python train.py --n_layer=10 --d_model=512 --n_head=8 --n_kv_head=8 --head_dim=64 --d_mlp=1344 --vocab_size=32768 --activation="swiglu" --norm="rmsnorm" --norm_place="pre" --norm_eps=1e-05 --positions="rope" --rope_base=87700.0 --rope_fraction=1.0 --qk_norm=false --attn_scale=0.125 --bias="none" --tie_embeddings=false --parallel_block=false --init="uniform" --init_std_qkv=0.0208 --init_std_o=0.00465 --init_std_up=0.0208 --init_std_down=0.00465 --init_out_by_depth=true --optimizer="muon_variant" --lr=0.00998 --beta1=0.95 --weight_decay=0.015 --lr_head=0.00638 --warmup_steps=200 --schedule="wsd" --decay_fraction=1.0 --decay_shape="cos" --final_lr_fraction=0.0 --batch_tokens=131072 --seq_len=1024 --doc_mask=false --train_tokens=1766000000 --steps=13474 --dataset="wikipedia_en"
MLP neurons of a small language model. Each row is named by its layer, matrix (gate and up: input weights) and neuron, and shows model dimensions 336-463. Each number is 50 + 15 x the weight over its row's rms, rounded and kept within 0 to 99. A neuron's up and down rows have the sign that makes its largest values positive.
Before each neuron's rows, "fires after" lists the tokens most often just before its 100 highest values on Wikipedia text that the model never trained on; "fires on" lists the tokens most often at its 100 highest values on Wikipedia text that the model never trained on. A number after a token or word is its count.

fires after: " of" 19, " on" 15, " member" 12, "\n" 12, " included" 4, " part" 4
fires on: " the" 38, " of" 26, " on" 12, " in" 8, "-" 7, "\n" 5
L3.gate1323:63 56 82 57 73 60 54 38 49 56 44 70 61 27 63 79 14 52 64 27 58 54 55 64 35 71 40 71 64 40 51 60 52 50 63 54 40 58 60 37 49 43 40 55 47 34 85 48 55 60 50 65 60 65 36 71 45 62 53 39 75 50 48 71 59 29 63 59 77 38 32 56 67 62 50 32 41 53 63 57 54 50 50 42 47 31 55 48 48 51 39 50 93 34 35 61 62 84 43 68 57 48 49 59 31 44 56 62 68 82 84 49 62 75 52 64 36 55 32 78 48 73 36 49 52 41 51 51
L3.up1323:56 51 59 34 39 41 47 19 72 59 53 56 39 52 79 53 33 74 40 60 64 56 22 63 44 38 33 40 54 38 50 62 45 82 65 54 39 78 47 56 65 36 46 48 47 19 48 51 53 42 53 71 76 49 38 37 44 50 47 66 40 70 28 48 63 73 74 54 36 40 26 77 58 42 32 48 39 73 33 32 67 18 63 52 56 37 41 57 34 50 80 68 55 46 75 33 52 42 47 55 72 59 51 45 47 39 52 65 54 46 36 52 14 21 55 58 49 31 74 46 73 48 58 42 41 73 37 62

fires after: "\n" 50, "ña" 12, "as" 6
fires on: "\n" 46, " (born" 34
L4.gate766:62 67 36 28 60 64 23 34 67 82 39 60 32 40 33 76 36 65 52 55 67 68 39 48 40 59 37 42 57 40 41 30 70 58 56 55 66 46 66 58 63 60 55 42 38 49 65 31 54 59 50 63 52 68 65 69 47 77 40 35 35 53 73 71 84 62 62 57 55 48 64 45 60 57 48 50 67 41 78 19 53 28 49 43 49 70 69 69 45 45 41 48 52 29 52 79 62 51 78 62 46 84 55 25 48 44 52 27 18 55 64 43 51 39 48 38 37 75 43 34 32 99 75 59 47 56 53 38
L4.up766:42 46 48 37 61 37 24 43 66 60 44 54 67 55 43 45 45 58 57 61 41 54 51 76 58 68 62 49 54 47 45 72 53 58 44 49 72 61 29 67 51 52 30 93 62 28 39 69 36 59 43 99 58 26 47 50 56 63 26 10 72 39 32 80 71 34 49 28 33 54 35 50 79 49 54 44 65 29 35 66 64 46 57 81 52 49 45 57 69 23 83 45 67 28 48 52 49 36 21 75 61 43 55 54 42 34 78 19 44 68 46 49 50 55 56 39 34 33 62 59 34 34 41 23 16 64 62 47

fires after: " ==" 30, "==" 14, "==History==" 8
fires on: "\n" 92
L3.gate970:58 43 55 28 55 74 52 43 73 32 47 61 37 45 70 42 51 64 53 81 47 43 30 56 59 56 55 63 26 51 46 46 40 18 42 51 34 45 34 66 65 71 31 23 71 67 44 63 16 35 51 70 66 39 19 85 45 26 26 47 66 62 37 85 36 49 49 60 38 42 38 52 81 40 58 54 34 23 48 42 49 58 67 55 75 57 55 50 51 52 33 65 50 38 68 76 23 52 34 33 68 47 50 34 41 53 38 45 47 35 42 43 70 50 21 56 49 47 66 30 53 80 48 56 44 56 32 32
L3.up970:54 31 26 36 53 71 58 58 41 56 45 50 28 70 44 52 59 43 41 48 67 34 55 55 63 40 44 51 28 57 66 37 28 28 45 51 52 47 39 68 28 65 44 17 44 56 48 32 45 32 63 56 73 85 36 92 47 52 44 33 64 42 43 38 40 33 58 40 33 55 69 40 46 32 46 40 37 60 56 46 25 35 55 47 33 65 31 47 51 57 43 41 77 76 35 39 01 44 64 53 54 37 56 44 33 62 50 31 46 67 51 50 47 51 24 33 72 19 38 39 70 61 30 63 49 66 33 54

fires after: " 0" 31, " " 16, " 2" 5, " 1" 4
fires on: " |" 78, " to" 4
L7.gate1315:36 43 27 64 62 59 17 37 51 74 70 30 44 66 39 67 55 35 40 42 51 70 70 49 57 76 42 51 48 44 52 53 36 59 43 60 38 58 21 24 44 44 35 55 39 68 86 36 27 37 51 44 69 64 37 51 20 36 44 34 64 60 72 31 62 39 51 28 63 58 62 50 56 56 45 51 41 46 63 45 33 43 54 33 35 59 32 67 41 58 44 41 35 50 18 09 48 63 51 66 47 53 62 73 52 60 46 67 39 40 63 64 53 41 16 50 45 48 32 48 49 51 63 61 45 53 48 22
L7.up1315:39 48 65 70 41 48 30 62 61 67 38 70 45 67 60 44 54 60 57 43 76 42 50 56 67 52 52 09 52 39 15 51 31 50 37 43 24 27 46 61 46 20 40 51 55 48 53 50 78 56 51 31 63 38 48 50 41 15 44 40 55 63 72 40 63 39 63 47 45 55 47 68 55 58 63 54 44 58 72 48 64 43 67 44 64 64 44 70 46 56 48 60 37 58 50 41 74 39 34 53 72 42 60 48 30 37 41 64 49 53 44 41 20 62 32 59 33 82 62 73 30 65 61 38 25 82 47 52

fires after: " " 31, "-" 15, "\n" 6, " Majority" 4
fires on: " |" 38, " Website:" 10, ":" 7, "-" 4
L4.gate817:47 19 53 44 39 59 24 74 79 48 70 62 59 35 50 50 39 58 54 56 57 76 52 61 51 57 60 49 39 55 72 67 86 54 41 54 41 41 98 86 78 34 56 41 54 47 58 56 54 68 23 38 52 38 53 36 48 76 30 39 43 48 47 50 44 72 58 32 31 47 67 71 54 47 45 48 45 64 37 52 59 57 37 66 71 39 46 42 49 46 56 59 24 38 36 39 43 42 71 21 57 69 56 27 56 64 47 67 64 37 55 62 76 67 48 48 49 84 84 59 57 55 33 47 67 55 61 65
L4.up817:45 18 51 45 31 56 29 51 33 56 47 43 68 61 52 28 53 46 42 47 64 46 52 62 56 45 28 55 46 41 67 43 41 67 52 35 62 81 43 63 69 82 48 52 57 46 56 39 41 64 35 73 59 46 60 65 32 67 47 34 53 66 29 71 59 63 67 69 37 45 57 39 52 54 75 54 51 45 62 44 45 33 45 56 57 23 49 16 37 31 46 49 40 43 69 45 32 67 38 36 41 37 63 49 45 48 59 60 42 46 57 76 58 45 55 54 76 42 64 35 25 52 43 46 41 67 77 37

fires after: " |" 34, "|" 7, " votes" 7, " Medal" 4
fires on: " |" 31, " 0" 11, " 2" 9, " 1" 6, " Pos" 5, " " 4
L4.gate661:49 50 31 65 54 46 38 46 22 34 63 35 41 35 46 39 60 45 52 28 72 56 30 45 47 45 55 43 35 60 30 51 60 49 45 42 45 55 48 41 58 56 43 69 56 61 71 52 46 49 24 49 32 28 44 66 43 68 26 41 67 62 49 81 50 49 53 34 50 59 48 47 31 31 81 71 45 74 49 43 35 36 10 66 40 58 70 44 68 40 40 44 39 42 35 46 51 51 62 26 44 52 42 65 57 52 72 85 33 45 66 61 50 45 25 31 15 39 48 60 48 51 22 51 39 41 70 25
L4.up661:39 51 38 56 70 41 47 67 51 70 62 63 60 53 61 45 62 12 56 55 54 38 61 60 36 56 60 62 48 44 51 65 69 49 25 39 34 69 61 42 46 50 60 43 50 64 34 48 61 65 59 45 43 49 56 47 68 70 47 53 42 21 52 49 55 48 57 58 32 92 79 60 66 63 59 36 54 66 55 15 58 37 28 58 66 38 50 70 48 71 34 43 56 43 40 60 64 49 61 33 47 47 70 60 46 63 49 25 32 30 63 51 49 25 53 53 56 38 28 45 27 46 69 52 35 48 25 23

fires after: " for" 20, " of" 16, " in" 10, " L" 5, " a" 4
fires on: " a" 46, " the" 11, " an" 4, "r" 4, " full" 4
L3.gate880:59 40 62 46 76 65 40 40 57 60 73 28 40 71 48 65 35 53 53 37 37 39 48 62 35 36 60 62 36 28 46 49 41 55 62 56 10 63 75 47 35 75 26 41 51 58 71 37 45 31 57 49 10 48 38 38 57 46 37 68 60 30 51 31 39 73 50 48 40 44 63 22 43 39 39 47 60 45 45 51 65 48 60 38 40 50 39 66 50 31 40 59 35 83 56 84 63 51 39 33 76 58 63 64 43 34 56 19 55 33 29 77 38 52 39 50 68 55 35 67 37 58 55 71 54 78 47 41
L3.up880:39 24 55 37 33 24 61 42 71 33 34 42 56 53 58 60 42 54 57 57 39 79 39 34 46 57 82 38 36 40 39 34 75 66 39 67 39 43 42 30 32 42 28 61 24 37 34 50 47 53 66 74 53 38 69 35 67 47 61 44 52 41 42 83 70 57 53 35 50 57 25 69 30 46 48 72 20 39 70 30 38 44 54 65 09 43 63 81 24 36 68 48 22 46 25 27 75 64 69 55 36 61 90 67 34 54 38 27 60 54 43 35 63 37 57 42 55 58 49 68 31 22 66 54 58 57 71 55

fires after: " in" 35, "leg" 6, " to" 5, " of" 4, "In" 4, " and" 4
fires on: " the" 64, "as" 6
L7.gate165:39 38 50 39 69 57 71 64 39 68 56 40 70 66 50 37 56 65 55 47 52 25 48 52 27 46 52 47 55 50 60 49 70 48 57 61 39 46 42 44 41 67 41 51 60 66 44 53 60 39 59 61 59 43 25 71 53 76 40 51 53 35 37 57 26 51 33 54 45 69 37 45 59 69 68 16 34 17 45 41 56 36 69 49 26 34 34 17 78 91 60 58 42 46 24 66 52 52 46 26 19 65 40 99 21 25 46 35 38 38 56 53 56 51 61 69 56 51 56 40 38 35 39 49 59 58 27 57
L7.up165:65 47 54 27 52 38 64 55 54 44 57 41 48 32 57 47 45 74 36 34 60 62 38 46 64 57 57 46 55 36 35 50 63 60 46 31 54 45 34 39 46 69 59 74 24 56 58 34 48 34 65 75 74 38 72 46 66 33 38 67 68 45 55 48 37 27 40 39 38 77 51 68 48 42 53 44 45 46 26 57 30 38 48 28 47 84 67 64 35 26 55 66 34 69 45 43 53 58 45 75 41 46 68 38 47 48 33 53 63 00 38 56 61 57 46 49 46 63 40 68 67 51 25 51 57 64 59 51

fires after: "\n" 89, "-" 5
fires on: "\n" 58, "==" 24
L4.gate1112:07 16 72 20 36 51 69 32 27 51 81 64 49 39 49 65 43 71 49 33 85 52 58 52 33 26 62 58 45 61 59 87 32 51 42 29 57 72 43 42 31 64 44 32 38 59 45 50 70 34 54 41 61 59 14 42 41 30 68 37 20 35 31 23 44 57 39 28 67 38 61 62 54 37 59 48 31 49 68 46 30 35 45 46 52 65 42 43 45 44 59 90 40 82 51 47 45 60 52 50 56 34 45 35 64 64 51 55 34 59 56 68 35 21 59 41 65 53 54 66 55 84 52 64 44 37 69 55
L4.up1112:51 39 58 52 69 53 51 40 25 45 49 41 46 67 50 49 58 45 58 59 65 38 64 48 58 12 31 67 39 40 50 43 51 57 61 46 41 63 80 78 46 38 42 73 26 57 18 62 60 72 49 56 42 35 52 74 34 41 55 42 74 51 50 63 63 36 50 61 34 54 39 60 61 58 54 51 42 24 20 53 50 54 41 44 28 45 55 47 24 53 40 63 45 44 64 58 47 59 56 54 53 47 47 57 48 43 93 46 55 41 36 72 43 46 35 42 63 34 69 55 55 58 51 65 57 64 51 36

fires after: "\n" 47, "p" 7
fires on: "|" 28, "-" 19, " |" 12, "\n" 8, "s:" 8, "===" 8
L3.gate333:36 63 52 49 73 59 28 63 42 57 56 40 59 61 67 48 57 39 37 39 50 63 45 63 55 31 35 50 71 53 65 59 64 39 84 59 60 38 68 70 84 43 52 28 72 38 26 61 28 29 67 37 44 58 56 47 72 62 44 10 53 51 40 49 27 74 79 75 38 31 54 80 44 47 25 49 62 43 55 45 28 60 54 29 77 50 47 40 42 65 53 68 51 52 44 45 44 44 45 44 64 32 81 59 86 30 15 48 36 59 25 26 63 33 74 57 69 63 46 26 48 37 66 70 58 78 65 53
L3.up333:44 55 43 72 56 77 45 68 21 74 48 63 54 67 63 50 41 22 43 61 68 36 37 55 55 44 44 27 32 20 53 33 71 32 65 67 61 46 51 54 69 51 60 74 66 39 66 28 41 21 56 34 45 43 43 77 41 54 02 53 58 56 19 69 34 64 55 80 48 30 32 56 32 45 49 66 47 60 37 73 34 42 48 53 31 24 41 48 70 70 56 76 78 84 42 45 57 50 83 53 44 73 67 42 66 11 59 64 84 74 39 53 52 36 22 74 65 59 44 41 56 75 64 45 39 27 53 52

fires after: "\n" 29, " 1" 10, " 0" 8, " 2" 5, " the" 4, " —" 4
fires on: " |" 45, "\n" 23, "ol" 4
L4.gate1139:34 17 63 66 69 74 33 49 58 49 44 58 66 37 27 68 35 60 46 42 41 68 39 32 58 27 38 56 74 38 60 60 47 71 47 23 31 72 34 49 36 39 38 39 27 48 58 78 44 49 68 75 59 32 58 63 60 50 59 30 49 56 49 86 27 25 55 34 45 53 64 55 55 61 30 51 42 71 64 28 43 76 45 44 58 86 58 64 37 59 44 59 13 26 56 25 26 65 45 01 20 60 54 58 56 39 61 51 77 36 70 55 59 47 54 59 74 40 81 46 68 49 03 45 47 56 67 46
L4.up1139:38 70 39 42 48 51 41 33 64 50 69 30 47 73 47 48 44 38 68 31 48 47 36 67 60 36 49 71 45 48 57 51 59 76 35 29 46 72 48 48 71 46 53 42 13 39 56 54 53 61 22 59 45 56 42 62 67 61 50 60 50 13 38 37 39 40 44 88 68 52 62 71 49 71 44 56 40 41 41 52 17 01 77 13 65 47 67 81 57 39 44 50 28 51 30 65 34 79 50 41 68 51 38 65 49 32 54 50 58 28 56 38 41 42 37 75 38 54 81 27 65 75 50 51 67 42 86 56

fires after: "\n" 85, " |" 12
fires on: "\n" 99
L7.gate989:35 48 35 53 50 42 49 52 47 74 48 58 43 54 54 46 48 61 55 58 81 51 54 75 34 39 21 64 42 39 39 42 62 74 56 42 63 43 63 65 47 69 54 24 63 40 46 61 26 47 24 58 71 50 31 66 47 62 49 45 28 74 47 25 75 47 69 35 37 31 65 46 49 34 60 24 31 67 57 72 45 33 43 27 55 50 75 30 62 10 59 64 60 17 62 30 77 57 31 15 26 58 52 45 47 38 71 72 54 60 64 57 56 63 64 54 35 35 45 39 24 62 54 54 53 37 77 27
L7.up989:63 45 38 46 44 36 62 50 24 66 47 56 62 54 13 50 24 48 40 43 91 40 58 56 55 90 46 73 32 34 63 53 59 37 27 34 49 40 43 63 63 44 74 37 29 68 43 62 53 55 20 82 37 18 38 67 43 43 42 52 54 59 65 52 48 40 61 69 76 55 18 49 49 35 53 51 25 43 17 55 88 63 66 43 31 58 39 43 38 77 47 71 75 40 26 65 41 27 32 56 48 57 38 65 35 38 39 57 39 54 49 24 54 78 54 37 58 53 47 47 64 61 38 53 68 46 55 66

fires after: " |" 36, "_{" 18, " 1" 17
fires on: " |" 65, "i," 16, " -" 5
L4.gate430:41 46 51 65 36 67 48 34 47 55 37 32 41 66 45 63 50 51 33 24 59 51 48 68 48 50 84 33 66 55 61 65 35 50 50 37 50 50 85 39 52 39 40 43 66 59 41 45 19 51 78 49 47 63 50 36 37 57 55 80 73 36 37 19 43 48 30 53 63 56 20 53 44 56 76 50 47 59 48 59 64 55 46 53 56 44 29 64 63 54 80 84 65 67 46 48 61 37 48 52 63 54 47 58 36 25 49 42 67 39 60 64 44 51 15 71 57 28 73 73 77 48 61 55 30 34 65 33
L4.up430:65 68 52 62 50 52 30 37 68 59 56 64 52 40 61 29 58 46 37 26 68 55 33 45 48 61 58 49 50 41 49 77 36 54 20 25 50 62 65 57 68 66 32 62 38 40 37 42 63 39 56 42 44 79 41 29 43 40 63 74 27 54 64 44 12 38 47 46 55 67 60 45 32 82 69 46 32 74 61 80 58 25 42 78 52 55 44 41 30 46 50 49 40 56 38 12 88 23 38 61 54 68 45 66 47 59 48 45 47 42 54 43 48 31 69 35 45 60 68 26 61 67 31 51 48 59 49 66

fires after: " |" 76, "|" 4
fires on: " " 44, " 1" 5, " R1" 4
L4.gate1092:59 49 47 54 42 44 29 57 44 35 68 31 34 31 34 83 62 45 52 43 49 55 65 42 68 57 39 32 48 49 48 50 38 69 50 54 75 55 59 53 46 41 43 42 44 37 81 64 64 83 62 29 31 60 38 55 32 10 40 55 52 68 26 37 26 50 44 45 63 65 60 62 39 59 66 64 51 63 56 63 39 45 78 71 40 74 30 52 58 60 28 81 36 34 53 71 52 61 86 32 49 43 44 53 51 29 37 31 45 67 26 69 34 43 32 47 44 55 40 49 60 63 32 30 72 67 38 50
L4.up1092:28 45 57 52 66 62 60 62 46 66 44 53 47 30 64 32 29 55 67 58 83 28 58 67 66 63 83 42 54 14 27 70 39 39 64 62 30 35 42 42 34 49 61 72 55 47 50 23 53 25 51 34 37 63 59 25 54 71 45 72 62 34 48 60 51 35 50 49 56 64 54 61 34 55 65 73 28 56 39 47 40 57 64 55 39 35 34 35 77 42 57 49 48 79 32 31 47 72 53 77 48 73 48 57 72 59 60 60 37 35 55 45 56 46 50 74 41 44 17 69 50 51 53 54 34 65 45 46

fires after: " |" 71, "|" 14
fires on: " 7" 20, " 5" 20, " 6" 15, " 1" 7, " 8" 5, " 19" 4
L7.gate1215:64 66 60 36 53 53 47 36 47 51 60 36 57 19 14 78 57 59 56 34 46 30 52 41 67 56 67 39 39 43 33 62 92 26 26 57 68 55 37 44 39 54 58 24 45 69 78 48 69 57 80 42 57 43 53 41 55 41 58 46 55 61 20 61 65 47 29 48 52 70 31 40 39 35 54 38 54 65 58 59 39 50 35 16 51 60 31 55 57 30 40 70 34 46 67 44 35 49 51 35 37 35 61 54 39 50 54 41 34 53 68 67 61 49 31 59 49 26 79 61 58 69 63 62 26 39 41 62
L7.up1215:65 60 34 41 62 66 52 54 43 44 60 60 48 58 45 37 50 43 48 48 37 44 56 99 57 45 59 44 55 63 46 44 30 55 30 39 67 39 57 55 73 76 49 64 36 41 66 45 58 42 37 58 42 76 49 48 34 44 71 66 66 53 60 65 43 48 78 44 52 14 65 43 41 55 39 51 67 47 50 45 46 19 53 45 56 54 28 63 64 59 43 45 58 51 66 30 69 55 74 35 38 51 38 37 09 37 43 73 52 54 64 33 33 34 68 22 49 32 74 51 29 21 69 55 15 42 44 50

fires after: "\n" 73, "id" 6
fires on: "-" 67, "ion" 6, "\n" 6, "|" 5
L7.gate793:44 67 51 58 37 55 63 54 61 48 19 58 46 73 37 25 53 42 35 47 52 41 39 52 48 49 58 68 63 65 62 40 42 41 34 57 56 41 49 42 92 52 38 43 52 80 38 79 39 66 32 23 58 57 43 55 88 44 66 44 62 37 79 78 64 53 24 45 30 30 68 52 39 68 76 53 96 61 55 61 49 48 55 51 59 47 50 55 63 53 57 51 68 32 56 53 57 76 26 36 51 68 68 59 49 39 52 45 25 68 45 39 43 37 58 44 60 56 54 78 58 49 42 61 47 50 48 34
L7.up793:63 46 47 54 68 40 45 50 55 67 44 46 53 51 65 99 23 54 28 39 60 52 39 48 44 67 70 40 34 55 33 60 53 81 50 71 56 44 51 54 34 62 85 48 38 51 39 29 55 57 39 33 46 54 42 67 53 65 57 61 39 47 82 34 34 69 50 58 69 25 22 39 31 47 56 40 37 60 56 55 55 56 59 51 58 34 56 59 56 53 52 70 53 33 52 46 31 38 37 30 78 55 26 54 34 47 31 75 25 65 47 64 38 65 64 71 71 45 57 57 52 80 83 62 39 60 40 46

fires after: "\n" 31, " |" 14, " 1" 10, " 4" 8, " 2" 8, " 5" 7
fires on: " |" 39, "|" 18, "-" 13, " 5" 6, " 6" 5
L7.gate971:54 33 62 42 68 93 45 47 61 53 57 63 85 62 34 58 52 64 71 71 40 50 80 46 44 37 73 62 44 43 48 58 45 23 44 37 46 57 63 45 63 61 32 56 41 47 37 57 52 65 58 53 27 36 58 66 58 66 66 61 73 68 38 20 77 44 59 39 48 41 45 39 31 59 43 28 34 63 29 44 39 29 69 23 45 37 74 70 14 54 67 50 42 52 48 21 56 46 53 13 70 53 63 40 42 40 38 49 58 57 27 58 48 64 62 29 65 63 33 83 58 59 21 37 92 48 73 37
L7.up971:54 70 53 53 24 27 45 46 74 49 70 68 69 43 41 42 48 50 11 49 41 39 24 37 66 41 38 64 73 41 39 58 72 33 66 78 34 56 83 50 57 49 56 58 41 57 75 55 89 36 51 51 26 48 44 37 83 28 58 54 30 21 32 26 57 84 21 35 54 56 53 87 56 34 66 44 41 36 38 63 54 30 81 55 57 68 75 43 78 66 42 48 69 65 16 47 48 54 68 46 40 22 43 60 39 66 48 64 89 39 45 60 41 49 55 39 30 58 48 42 48 82 38 58 54 56 52 26

fires after: " |" 72
fires on: " 8" 35, " 5" 13, " 6" 12, " 7" 10, " 9" 9, " 4" 6
L4.gate885:32 27 59 52 24 31 53 57 42 68 76 50 38 40 75 56 46 85 50 79 55 47 30 38 60 66 40 62 41 34 58 19 59 62 33 30 67 47 45 69 65 42 62 62 56 51 59 33 48 46 60 37 40 65 44 56 31 46 60 55 36 40 46 69 61 50 34 24 48 31 38 59 48 43 54 48 70 59 64 59 57 47 45 27 25 62 37 37 47 52 56 38 42 50 28 36 51 55 43 30 58 54 42 48 41 49 58 58 62 16 60 20 65 68 79 49 64 59 36 82 40 56 48 49 67 47 59 60
L4.up885:54 66 34 43 21 32 77 34 84 36 74 44 39 61 48 38 50 35 87 63 40 52 71 60 41 65 67 35 49 47 48 59 55 49 66 55 44 27 39 64 59 56 41 55 25 54 63 44 61 25 50 38 67 50 37 62 36 33 51 37 20 37 37 56 49 46 36 69 44 58 54 88 55 62 42 51 56 62 65 52 51 35 50 61 18 40 42 49 48 20 73 43 61 49 62 51 05 42 46 73 75 58 77 48 35 50 62 85 62 17 60 86 47 64 33 20 28 59 35 32 69 56 52 32 99 85 39 49

fires after: " |" 32, " medal" 8, " /" 5, " Miniseries" 4, " Film" 4
fires on: " 1" 18, " and" 10, " 0" 10, " –" 9, " or" 8
L3.gate1077:30 43 34 79 46 45 42 29 57 61 45 91 46 49 34 60 44 58 53 48 73 64 55 39 66 40 86 43 43 65 47 54 61 51 67 54 52 58 69 57 45 48 49 45 63 70 84 52 35 48 49 56 57 45 42 21 44 54 23 62 55 42 47 54 81 54 53 62 47 46 67 46 44 48 73 21 68 54 47 75 34 55 25 49 63 56 55 57 52 51 38 63 33 41 39 31 49 33 46 52 57 57 47 38 63 43 74 58 26 38 32 39 41 42 29 52 38 36 97 30 45 79 47 62 69 90 71 45
L3.up1077:51 58 44 87 77 26 36 50 56 32 75 44 38 53 66 46 24 37 61 60 36 31 45 33 47 58 62 57 55 61 29 62 45 57 49 61 48 74 53 54 49 49 30 35 46 52 48 56 24 65 44 61 66 56 67 34 50 47 50 68 34 67 41 32 61 60 64 77 77 58 38 27 56 80 77 40 37 59 27 39 08 74 52 26 47 55 60 70 72 37 62 37 36 39 69 41 49 43 60 34 61 20 68 36 33 33 53 68 56 61 73 15 34 56 44 33 71 57 60 56 47 62 44 37 62 63 39 53

fires after: "\n" 72, " ===" 10
fires on: "\n" 80, "====" 4
L7.gate494:57 57 52 46 55 44 45 51 40 41 49 65 74 24 60 64 28 26 49 42 70 23 28 77 49 45 42 59 45 61 58 45 50 41 72 48 59 48 68 68 27 53 66 42 77 53 31 31 57 60 66 63 34 41 43 51 59 55 66 43 65 59 46 68 68 37 50 68 43 40 45 31 43 71 91 48 39 28 44 43 53 44 53 56 42 56 40 46 33 59 43 35 38 62 46 57 13 45 59 68 36 37 55 58 25 43 78 44 63 49 28 69 59 34 54 45 81 49 52 33 52 78 18 60 62 66 51 37
L7.up494:49 70 54 41 31 55 36 37 43 44 29 61 59 74 47 37 31 26 52 74 47 67 46 39 61 60 21 53 52 33 63 44 42 41 51 48 40 44 66 47 45 52 48 79 32 40 43 53 60 45 68 36 49 61 64 61 20 80 55 41 39 45 71 65 54 31 37 82 45 28 59 42 41 65 63 29 53 18 55 49 64 58 23 56 44 47 62 54 51 45 59 73 70 42 44 32 56 57 78 42 59 63 57 38 55 80 53 36 79 36 49 48 27 40 44 62 23 78 53 48 51 52 58 45 21 38 36 38

fires after: " |" 78, "|" 5
fires on: " 1" 48, " 2" 14, " 5" 6, " 6" 4
L7.gate134:49 48 30 38 30 63 43 29 39 39 54 67 53 45 33 72 66 61 50 22 57 54 43 63 37 46 72 29 52 48 25 48 47 46 33 22 64 77 49 73 61 60 30 56 52 72 58 46 47 50 61 40 27 67 55 49 65 40 53 51 60 49 51 72 22 62 51 25 72 39 41 57 46 50 59 37 42 56 42 50 51 38 35 60 27 42 48 62 66 46 57 51 22 82 64 32 47 31 78 47 69 38 39 43 33 36 66 63 36 42 47 63 42 31 28 72 15 42 49 59 43 45 42 63 61 49 55 51
L7.up134:49 52 40 65 84 53 65 37 34 45 47 26 35 77 38 63 45 31 46 51 63 57 74 64 58 63 59 89 69 17 74 28 56 46 51 58 45 46 51 43 51 25 82 33 42 61 32 46 29 63 56 43 71 47 39 72 44 63 63 84 73 25 48 69 48 77 22 56 51 13 50 60 21 53 46 41 52 79 42 52 24 26 61 34 82 49 36 71 61 35 50 56 34 76 72 50 41 62 58 65 48 68 40 61 34 39 48 70 49 62 33 49 46 48 53 56 67 36 58 54 37 24 51 60 44 59 69 79

fires after: "\n" 31, " career==" 9, "===" 7, " ==" 5
fires on: "\n" 66
L3.gate871:46 60 25 75 39 53 27 27 49 73 58 53 41 71 65 47 00 45 50 54 55 57 50 51 34 65 45 46 38 44 48 46 29 40 59 61 63 22 74 67 60 57 40 78 73 85 64 41 44 25 66 39 60 49 50 33 60 70 40 41 55 58 57 65 54 44 57 43 47 77 31 32 65 58 45 47 49 47 42 32 45 64 24 59 51 60 47 51 71 48 40 41 61 40 37 60 69 21 60 52 59 42 80 63 49 50 69 39 35 36 53 44 38 50 29 58 53 57 75 72 77 57 54 32 33 49 45 67
L3.up871:75 47 54 19 28 52 71 73 78 61 41 41 71 49 50 36 29 33 69 62 73 43 74 41 34 73 54 44 67 22 68 26 65 62 53 54 69 42 58 15 61 38 47 53 78 52 69 68 50 50 52 74 68 47 30 66 44 39 64 57 66 44 68 64 63 47 55 54 42 66 41 19 57 71 51 43 51 33 40 37 53 61 56 48 53 61 39 44 54 48 43 36 33 08 44 76 67 33 50 59 60 46 33 58 56 23 52 37 58 47 45 66 63 31 67 32 70 74 60 33 67 59 50 73 36 45 47 67

fires after: "\n" 88
fires on: "\n" 97
L3.gate532:28 33 51 59 43 79 41 44 44 64 49 22 49 05 47 58 52 52 54 40 62 57 51 43 67 56 40 52 48 42 44 61 42 56 66 59 24 50 38 74 62 31 50 68 65 66 58 26 65 39 37 54 48 60 16 50 75 42 70 69 48 79 43 56 70 54 60 47 59 43 46 41 65 53 51 36 56 57 43 44 38 46 52 65 90 61 70 53 41 67 83 81 56 18 22 60 75 42 59 73 34 44 57 39 71 46 82 41 69 43 73 52 66 53 77 58 60 47 43 53 50 60 43 43 43 84 50 45
L3.up532:68 76 82 57 13 54 50 31 61 51 38 61 18 48 70 71 47 41 53 43 54 59 48 51 49 72 30 80 64 69 44 44 44 67 36 39 77 50 76 60 36 63 75 20 39 79 62 52 80 69 52 54 66 45 68 69 58 62 65 46 46 45 62 65 70 75 53 61 85 68 35 44 56 60 55 63 40 42 19 72 48 48 31 47 44 67 55 47 55 78 43 28 36 49 32 44 25 51 34 73 55 57 72 78 46 35 51 13 31 71 49 64 44 67 40 33 57 39 48 55 45 21 55 43 29 36 52 35